{"n_layer": 13, "d_model": 256, "n_head": 8, "n_kv_head": 8, "head_dim": 32, "d_mlp": 512, "vocab_size": 2048, "activation": "tanh_gelu", "norm": "layernorm", "norm_place": "pre", "norm_eps": 1e-06, "positions": "learned", "qk_norm": false, "attn_scale": 0.177, "bias": "all", "tie_embeddings": true, "parallel_block": false, "init": "normal", "init_std_qkv": 0.0258, "init_std_o": 0.0, "init_std_up": 0.0258, "init_std_down": 0.0, "optimizer": "adamw", "lr": 0.00181, "beta1": 0.9, "beta2": 0.95, "weight_decay": 0.11, "lr_head": 0.00629, "grad_clip": 1.0, "warmup_steps": 551, "schedule": "wsd", "decay_fraction": 0.464, "decay_shape": "linear", "final_lr_fraction": 0.0, "batch_tokens": 65536, "seq_len": 256, "doc_mask": true, "train_tokens": 370500000, "steps": 5654, "dataset": "wikipedia_en"}
MLP neurons of a small language model. Each row is named by its layer, matrix (up: input weights) and neuron, and shows model dimensions 96-223. Each number is 128 + 24 x the weight over its row's rms, rounded and kept within 0 to 255.
After each neuron's rows, "fires on" lists the tokens most often at its 100 highest values on Wikipedia text that the model never trained on. A number after a token or word is its count.

L8.up509 [103 156 128  97 173 123 116 153 120 126 153 136 135 114 154 148 165 112 107 104 135 145  90  94  77 177 123  98 143 105 110 127 151 121 143 153 129 121  79 121 128 108 147 105 133 138 118 122  88 121 143  67 127 142 106 132 143 139 133 130 141 173 118  96 112 113 134 143 109 172 128 132 163 147 103 192 103 125 142 193 159 152 124 131 151  91 152 112 167 101 133 161 160 146 128 108 121 150  94 118 165  85 157 129 104 184 133  99 120 169  88 151 125 133 109  82 128  93 136 134 102 147 127 134 116 151 124 119]
fires on: "e" 19, "n" 12, "op" 9, " de" 8, "en" 7

L5.up282 [147 160  75  97 166 129 135 149 131 143 121 114 119  94 149 118 191 112 145 151 158 142 133 202 140 114 142 141 127 115 116 154 139 151 158 124 135 117 119 130 143 166 138 149 126 141 134 127 100 134 158 146 130 113  99 106 120 109  99 114  77 119 127 149 105 124 131  97 153 115 115 120 137 137 149 110 138 124  95  94 160 109 152 160 158 156 138 117  64 138 113 120 138 168 146 139 126 100 167 130 123 126 120 159 115 118 155 141 149 165 145 158 148 123  98 149 124 127 151 128  91  99 137 104 106  90 107 155]
fires on: " Re" 19, "us" 11, "od" 11, " time" 10, "st" 9, "–" 6

L3.up311 [130 164 140 126 158 128 133 135 143 147 115 150 131 141 151 133 118 125 147 174  95 117 132 179 133  94  92 138 113 115 121 150 131 111 101 123  96 217 100 111  97 120  99 155 122 137 156 112 125 164  98 103 131 174  96 165 116 136 124 119 112  97 133 147 117 145 116 133 128 127 144 142 112 139 138 104 125 138 139 173 198 121 154 139 101 125 143 112 117 131 106 139 130 134  99  96 121 137 148 128 148 108 128 142 109 115 128 105 151 144 156 131 123  91 131  99 157  79 101 162  87 169 148 120 119 146  83 126]
fires on: "A" 23, " with" 14, " after" 8, "ward" 6, "After" 5

L7.up104 [140 135 149 154 162 144 124 130 145 147 131 132 118 134 124 141 125 189 122 109 140 121  81 143 144 133 147 146 154 118 153 152  96 119 139 142 128 110 150 166 103 139  96 130 127 161 166 118 139 134  94 137 111 112  87  93 138 141 119 134 124 143 112  94 118  81  62 133 107 176 138 131 134 145 133 131 118  90 127 123 148 124 129  97 100 111 160 124 129 146 136  66 133 126 184 140 152 112  96 117 183 113 124 113 104 137 128 131 137 124  83 111 113 110 134  95 132  89 150  75 131 122 145 102 121 130 116 141]
fires on: "y" 23, " from" 13, "th" 8, "e" 6, " with" 6, "on" 5

L3.up216 [149 142 117 137  85 118 124  92  97 127 103 160 148 134 153 134 154 153  97 128 113 124 126  78 116 142 122 178 117 127 101 136 128 186 144 155 136 122 117 153 133 176 135 121 135 141 140 126 105 116 175 149 121 117 174 130 135 132 201 117 102 105 182 144 148 145 134 143 132 122 165 145 152 135 135 162 119 129 117 108 138 155 136 143 138 102 148 146 135  82 113 162 138 103 109 137  97 116 159 116 175 178 101 155 174 115 127 103 120 146 120 108 109 133  85 135 111 172 102 157 129 164 137  84 132 105 118 129]
fires on: "op" 21, "S" 8, "ve" 8, "gen" 7, "mit" 6

L8.up485 [118 108 166 114 114  99 145 130  99 174  86 112 102  91 144 126  94 133  94 147 143 116 172 171 136 134 137 169 123 143 145 129 135  98  91 157  81 155 137 132 146  90 132 135 141 154 153 128 130  93 126 119 130 153 151  91 159  89 165 100 129 138  92 134  88 146 155 119  96 183  99 106 148 143 117 138 128 189 107 114 181 111 120 165 111 102 123 119 116 122  87 133 119 160 132 134  98 153 128 135 118 115 154 159 192 152 153 145 180 114  89  85 124 136 120 167 157 104 125 118  38 152 137  92 146 100 146 132]
fires on: " st" 22, " the" 20, "iv" 13, " can" 10, "p" 9, "wa" 5

L9.up24 [131 114 138 108 177 100 133 154 118 118 124 135 122 148 104 151 114 131 139 138 157 125 160 126 111 146 152 125 134 129 100  94 146 133 100 161 106 195  91 133 147 131 134 121 137 117 102 117  89 139 126 133 123 153 103 145 135 129 120 126 142 159 133 169 102 123 151  92 118 131 132 146 130 141 138 130 131 133 114 130 150 133 155 105 170 114 108  96 128 152 112 143 125 116 117 134  96 126 125 185 116 106 151 173 137 203 142  72 139 125 134 139 104  97 119 146 134  78 145 144  61 114 109 103  96 145 131 189]
fires on: "te" 16, " Ra" 15, " p" 14, "c" 13, "n" 7, "e" 6

L8.up136 [132 114 169 140 114 128 131 126 139 163 136  96 116 139 109 119 116 133 109 116 117 185 128 102 133 153 110 126 159 128 112 181 101 178 155 158  95 128 125 125 137 111  87 135 128 147 121  97 166 144  86 125 107 137 103 111 107 114 147 144 142 116 121 137 112  75  97  81 130 169 104 131 121 137 116 110 116 146 145 121 160 136 128 170 130 137  86 105 132 122 128 147 141 151 138 157 161 129 147 150 147 113  97  97 140 143 160 128 110 113 113 124 151  88 118 122 105 122 121 101 114 121 161  69 154  72 127 126]
fires on: "y" 42, "and" 8, "ru" 8, "ly" 8, "do" 6, " You" 5

L3.up256 [117 150 135 193 145 121 143 112 111 135 144 107 112 113 108 111 153 150  92 166 101 128 119 135 101 145 126 123 125  96 117 130 140 176 163 118 157 183 128  98 109  98 134 116  53 157 102 175 137 151 135 153  68 137 127 124 160 134 139 132 110 139 154 152 144 164 140  99 173 152 109 121 123 139 101 101 120 142 104 151 164 142 128 106 128 132 149 132 103 147 146 138 139 106 174 111 125 134 161 146 148 155 102 120 124  99 165  95 111 117  79 129 142 126 117 125 121 146 173  87 160 130 109 172 106 131 148 135]
fires on: "==" 36, "===" 15, "re" 13, "/" 9, "de" 8, "er" 5

L7.up258 [144 136 106 149 145 125  99 132 133 144 105 142 142  81 127 127  98  84 144 134 121 134 109 118 164 107  96 123 138 165  98 130 110  98 176 102 119 130  93 124 102 147 130 118 132 139  81 125 107 105 162 120  92 151 121 114 111 158 119 137 113 116 121 120 147 126 118 114 114 104 140 136 132 150 136 126 108 122 123 129 136 172 132 112 102 149 144 152 147 118 130 172 116 181 101 123  90 136 134 125 152 106 116 182 172 200 104 124 147 145 141 126 122 147 135 110 125 120 122 150 133 120 163  95 112 173 118 111]
fires on: "e" 17, "o" 17, "en" 16, "il" 7, "in" 7, "al" 6

L5.up39 [164 118 112 117 100  99 104 146 124 157 114 164 131 103 107 166 105 140  83 139 136 152 136 100 137 158 148 126 121 158  82 131 105 111  94 119 125 121 112 132 144 121 204 128  86 159  92 121 107 125 141 140 117 121 136 178  96 145 145 136 116 124 122 182 130 112 126 123  79 116 112 139  97 134 145 148  77 151 108 120 162 144 163 124  82 128 110 143 127  91 143 136 114 136 109 144 108 131 152 132 140 116 140 122 147 157 136 107 148 156 124 127 144 105 125 153  78 120 135 112 118 172 101  90 119 136  66 152]
fires on: "a" 33, "e" 24, "i" 18, "O" 9, "o" 5

L5.up305 [131 164 128 165 164  93 131 118 151 202  92  92  81 143 115 154 148 155 142 142 124 122 159 120 147 177  97 162 151 113 125 108 115 142 141 124 130  83 129 105 145 109 118 148 155 139 158 167 137 153 105 114 127 108 125 161 108 121 115 124 115 143 141  97 161 124  93  81 130 143 164 148 111 132  69 141 111 141 129 139 150 165 181 130 116 110 130 109 145 154  63 111 124 132  90 148 150 120 131 149 143 155 141 123 145 130 178 103  91  95 145 120  99 155 118 105 136 118 155  89  88 148 169  97 122 131 103 125]
fires on: "ly" 11, "point" 10, "ite" 10, " with" 9, " kill" 7, "y" 6

L3.up245 [130 127  86 118  97 146 126 114 111 188  86 136 117 113 132 149 164 179 132 131 122 130 116 113 103 127 112 133 106  93  79 134 150 185 107 145 133 179 140  94 120 122 132 131 102 110 199 102 106 120 139  87  91 106 119 143 145 136 148 137 128 126 155 161  99 116 143 130 155 112 105 146 159 150 111 137 118 151 100 125 149 180 136 169 121 136 152 139 119  90 115 131 136 156 116 127 126  98 121  94 142 137  90 124 165 122 186 133 183 108 110 148 132 140  87 121 123 140 109 123 119 159 145 154 116 110 158 172]
fires on: "us" 29, "oc" 10, "ni" 10, "is" 9, "op" 8, "gen" 7

L6.up455 [127  81 107 148 139  96 139 125 185 106 129 140 124 135 151 139 101 152 128 104 113 198 122  83 146 103 145 130 141 137 142 132 108 165 122 142 149  94 154  93 148 148 128 147 143 122 110 109 145 115 141 146 143 141 117 124 128 113 146 108 127  95 122 177 120 129 139 124 155 126  85 121 117 132 143 173 126  86 149 140 186 152 161 125 104 125 155 143 148 129 106 130 126 146 129 158  99 136  96 165  87 113 124 130 147 155 133 119 152  98 135 162 162  72 136  83 140 127 139 130 122 143 124 124 142 121 107 134]
fires on: " out" 36, "es" 15, "s" 9, " Ro" 6, "ed" 5, "id" 4

L8.up288 [ 92 157 131 161 169 104 149 110 138 137  90 111  95 122 112 135  96 144 131 110 164  90 145 114 116 147 137 145 128 138 124 150 155 147 157  99  70 142 117  74 116 132 133 152 102 131 107 141 112 150 160 165  67 122  90 172 148 171 173 147 107 159 131 130 105 136  92 144 139 100  76 131 111 154 128 100 108 164 153 177 135 136 130 142 117 148 156 138 100 125 130 147 143 146 137 154 147 120 132 123 107 155 108 173 113 125 106 112  76  94 137 112 163 166 165 129 102 159 167 104 168 149 116 114  88 161 146 120]
fires on: "==" 38, "ist" 17, "er" 15, "===" 12

L9.up417 [ 85 142 113  77 149 122 148 138 118 133 129 130 145 127 158 138 177 127 119 125 133 104 131 166 138 114 114 159 110  85  74 175 145  92 134 149 129 131 124 142 148 143 131 118 170 119 146 140 113 129 148 114  93 104 121  99 125  94 145 141 116 137 108 152 104 160 113 104 115 141 182 203 143 137 152 135 131 105 144 129 131 174 146 106 177 131 118 103  97 102 132  95 140 136 154  91 139 141 109 117 114 150 135 134 103 111 124 127 167  96  84 129 113 140 118 126 134 121 123 167 141 113 164 130 157 117  99 110]
fires on: "st" 32, "ri" 15, " Re" 12, "et" 7, "em" 5, "we" 5

L8.up162 [120 106 132 139 121 129 150 150 108 203 109 129 117 123 140 132 115 140 100  94 155 139 136 135 125 127 145 146 136  74 149 111 124 146 138 110  94 150 170 100 148 135 124 102 117 169 110 179 164 128 129 123 116 110 140 105 132 140 138 119 144 157 118 161 100  85 121 164 121 111 136 116 121 132  92 141 137 114 109 137  98 118 156 132  89 106 143 149 116 129 107 139 164 168 141 153 113 106 113 108 163 116 115 135 160 121 162 140 151 128  82 110 138  77 111 139 120 103  99 129 116 170 178  80 145 145 127 112]
fires on: " h" 24, " Ro" 16, " the" 12, "im" 11, " The" 9, " st" 8

L8.up15 [150 116 181 135 109  90 128 115 138 160 120 143 118 128 188 110 108 133  86 107 132 125 121 143 166 130 167 155 187 122 141 108 137 151 132 160 148 168 137 113 114 103 145 117 131 126  77 127 134 113 157 148 124 182 164 145 103 144 131 131 167 145  86 106 127 123 108 108 133 127 157 154 132 143 109 139 118  92 162 139 147 126 167 126 105 110 147 135 103 150 140 122 134 168 100 143 128 135 103 134 119 147  70 124 128 136 170 102 138 121 109 160 137 113 141  97 109 146 116 140  99 149 146  94 133  99 130 134]
fires on: "s" 23, "u" 13, "ing" 8, "es" 7, "im" 5, "ro" 5

L5.up449 [127 110 102 155 130 123 149 107 122 130 135 124 143 140 101 123 131 160  93 121 155 128 128 131  90  86 129 179 153 150 139 122 104 107 140 135  91 119 134 181 113 159 148  88  73 114 126  96 111 126 133 134 138 104 100 105 179 142 170 119 121 123 111  69 130 113 111 115 118 126 129 156 112 136 137 155 114 136 115 168 144  95 164 136 135 129 149 150 130 105 120  75 150 165 133 101 156 147  85 128 132 130 119 158 146 124 107 122 177 145 145 110 104 137 151 144 119 145 112 113 115 147 124  99 139 122  93 161]
fires on: "rom" 16, " from" 11, "le" 10, "y" 9, "lo" 8, "born" 7

L5.up73 [138 138 141 183 131 124 110  99 146 143 107  93 131 131 100 120  97 176  90 127 142 125 158 117 121 134  98 153 165  91 149 102 124 164 123 125 156 116 114 104 119 111 170 128 159 134  99 152 124 114 123  96 123 165  89 110 166 147 124 146 120 193  67 121  89 129  90 110 123 173 121 127 110 128 110 138 112 140 144 124 126 125 133 129 130  70 116 147 112  96  79 109 164 118  97 123 189 136 155 127 128 101 128 121 116 142 143  62 117  83 111 120 131  65 105 132 147 126 154  89 135 138 138 147 120  81 124 123]
fires on: "me" 16, "re" 14, "se" 12, "up" 10

L8.up444 [162 146 133 131 151 162 148 122 129 152  67 131 178  95 130 155 138 141 116 108 143 106 129 138 126 112 109 168 120  92 110  96 143 171 105 120 149 131 118 121 126 119 143 140 156 168  82 125 153  82 129 128 107 136 156 146 172 141 134 145 150 171 145 112 140 126 106 122 146 138  83 127  96 134 119 124 125 115 159 147 147 118 111 105 189 103 115 122 146 166  91 104 115 102  46 145 154 154 149 105 151 104 125 121 151 147 100 136 114 117 139 128 122  97  91 148 143 126 151 109 141 102 111 133 102 125 155  99]
fires on: "s" 39, "port" 10, "re" 5

L8.up343 [117 122 119 144 124 137 106 129 158 123  67 128 123 132  95 147 181 120 155  95 140 122 101 113  91 156 116 119  96 130  92 151 112 100 135 169 130 158 127 124 161  95 160 145 113 146 182 132  78 144 110 126 116 139 116 102 116 141 169 121 129 180 107 132  99 161 111 132  98  81 165 137 126 131 134 126 122 118  87 158 167 123 123 129 165 138 119 141 140 114 122 116 111 144 115 113 108 146 112 112 131 135 129 135 117 166 144 133 138 119 109 155 138  81 130  99 110  71 129  87 148 143 133 141 111 144 124 193]
fires on: "e" 41, " a" 29, "is" 7, "n" 4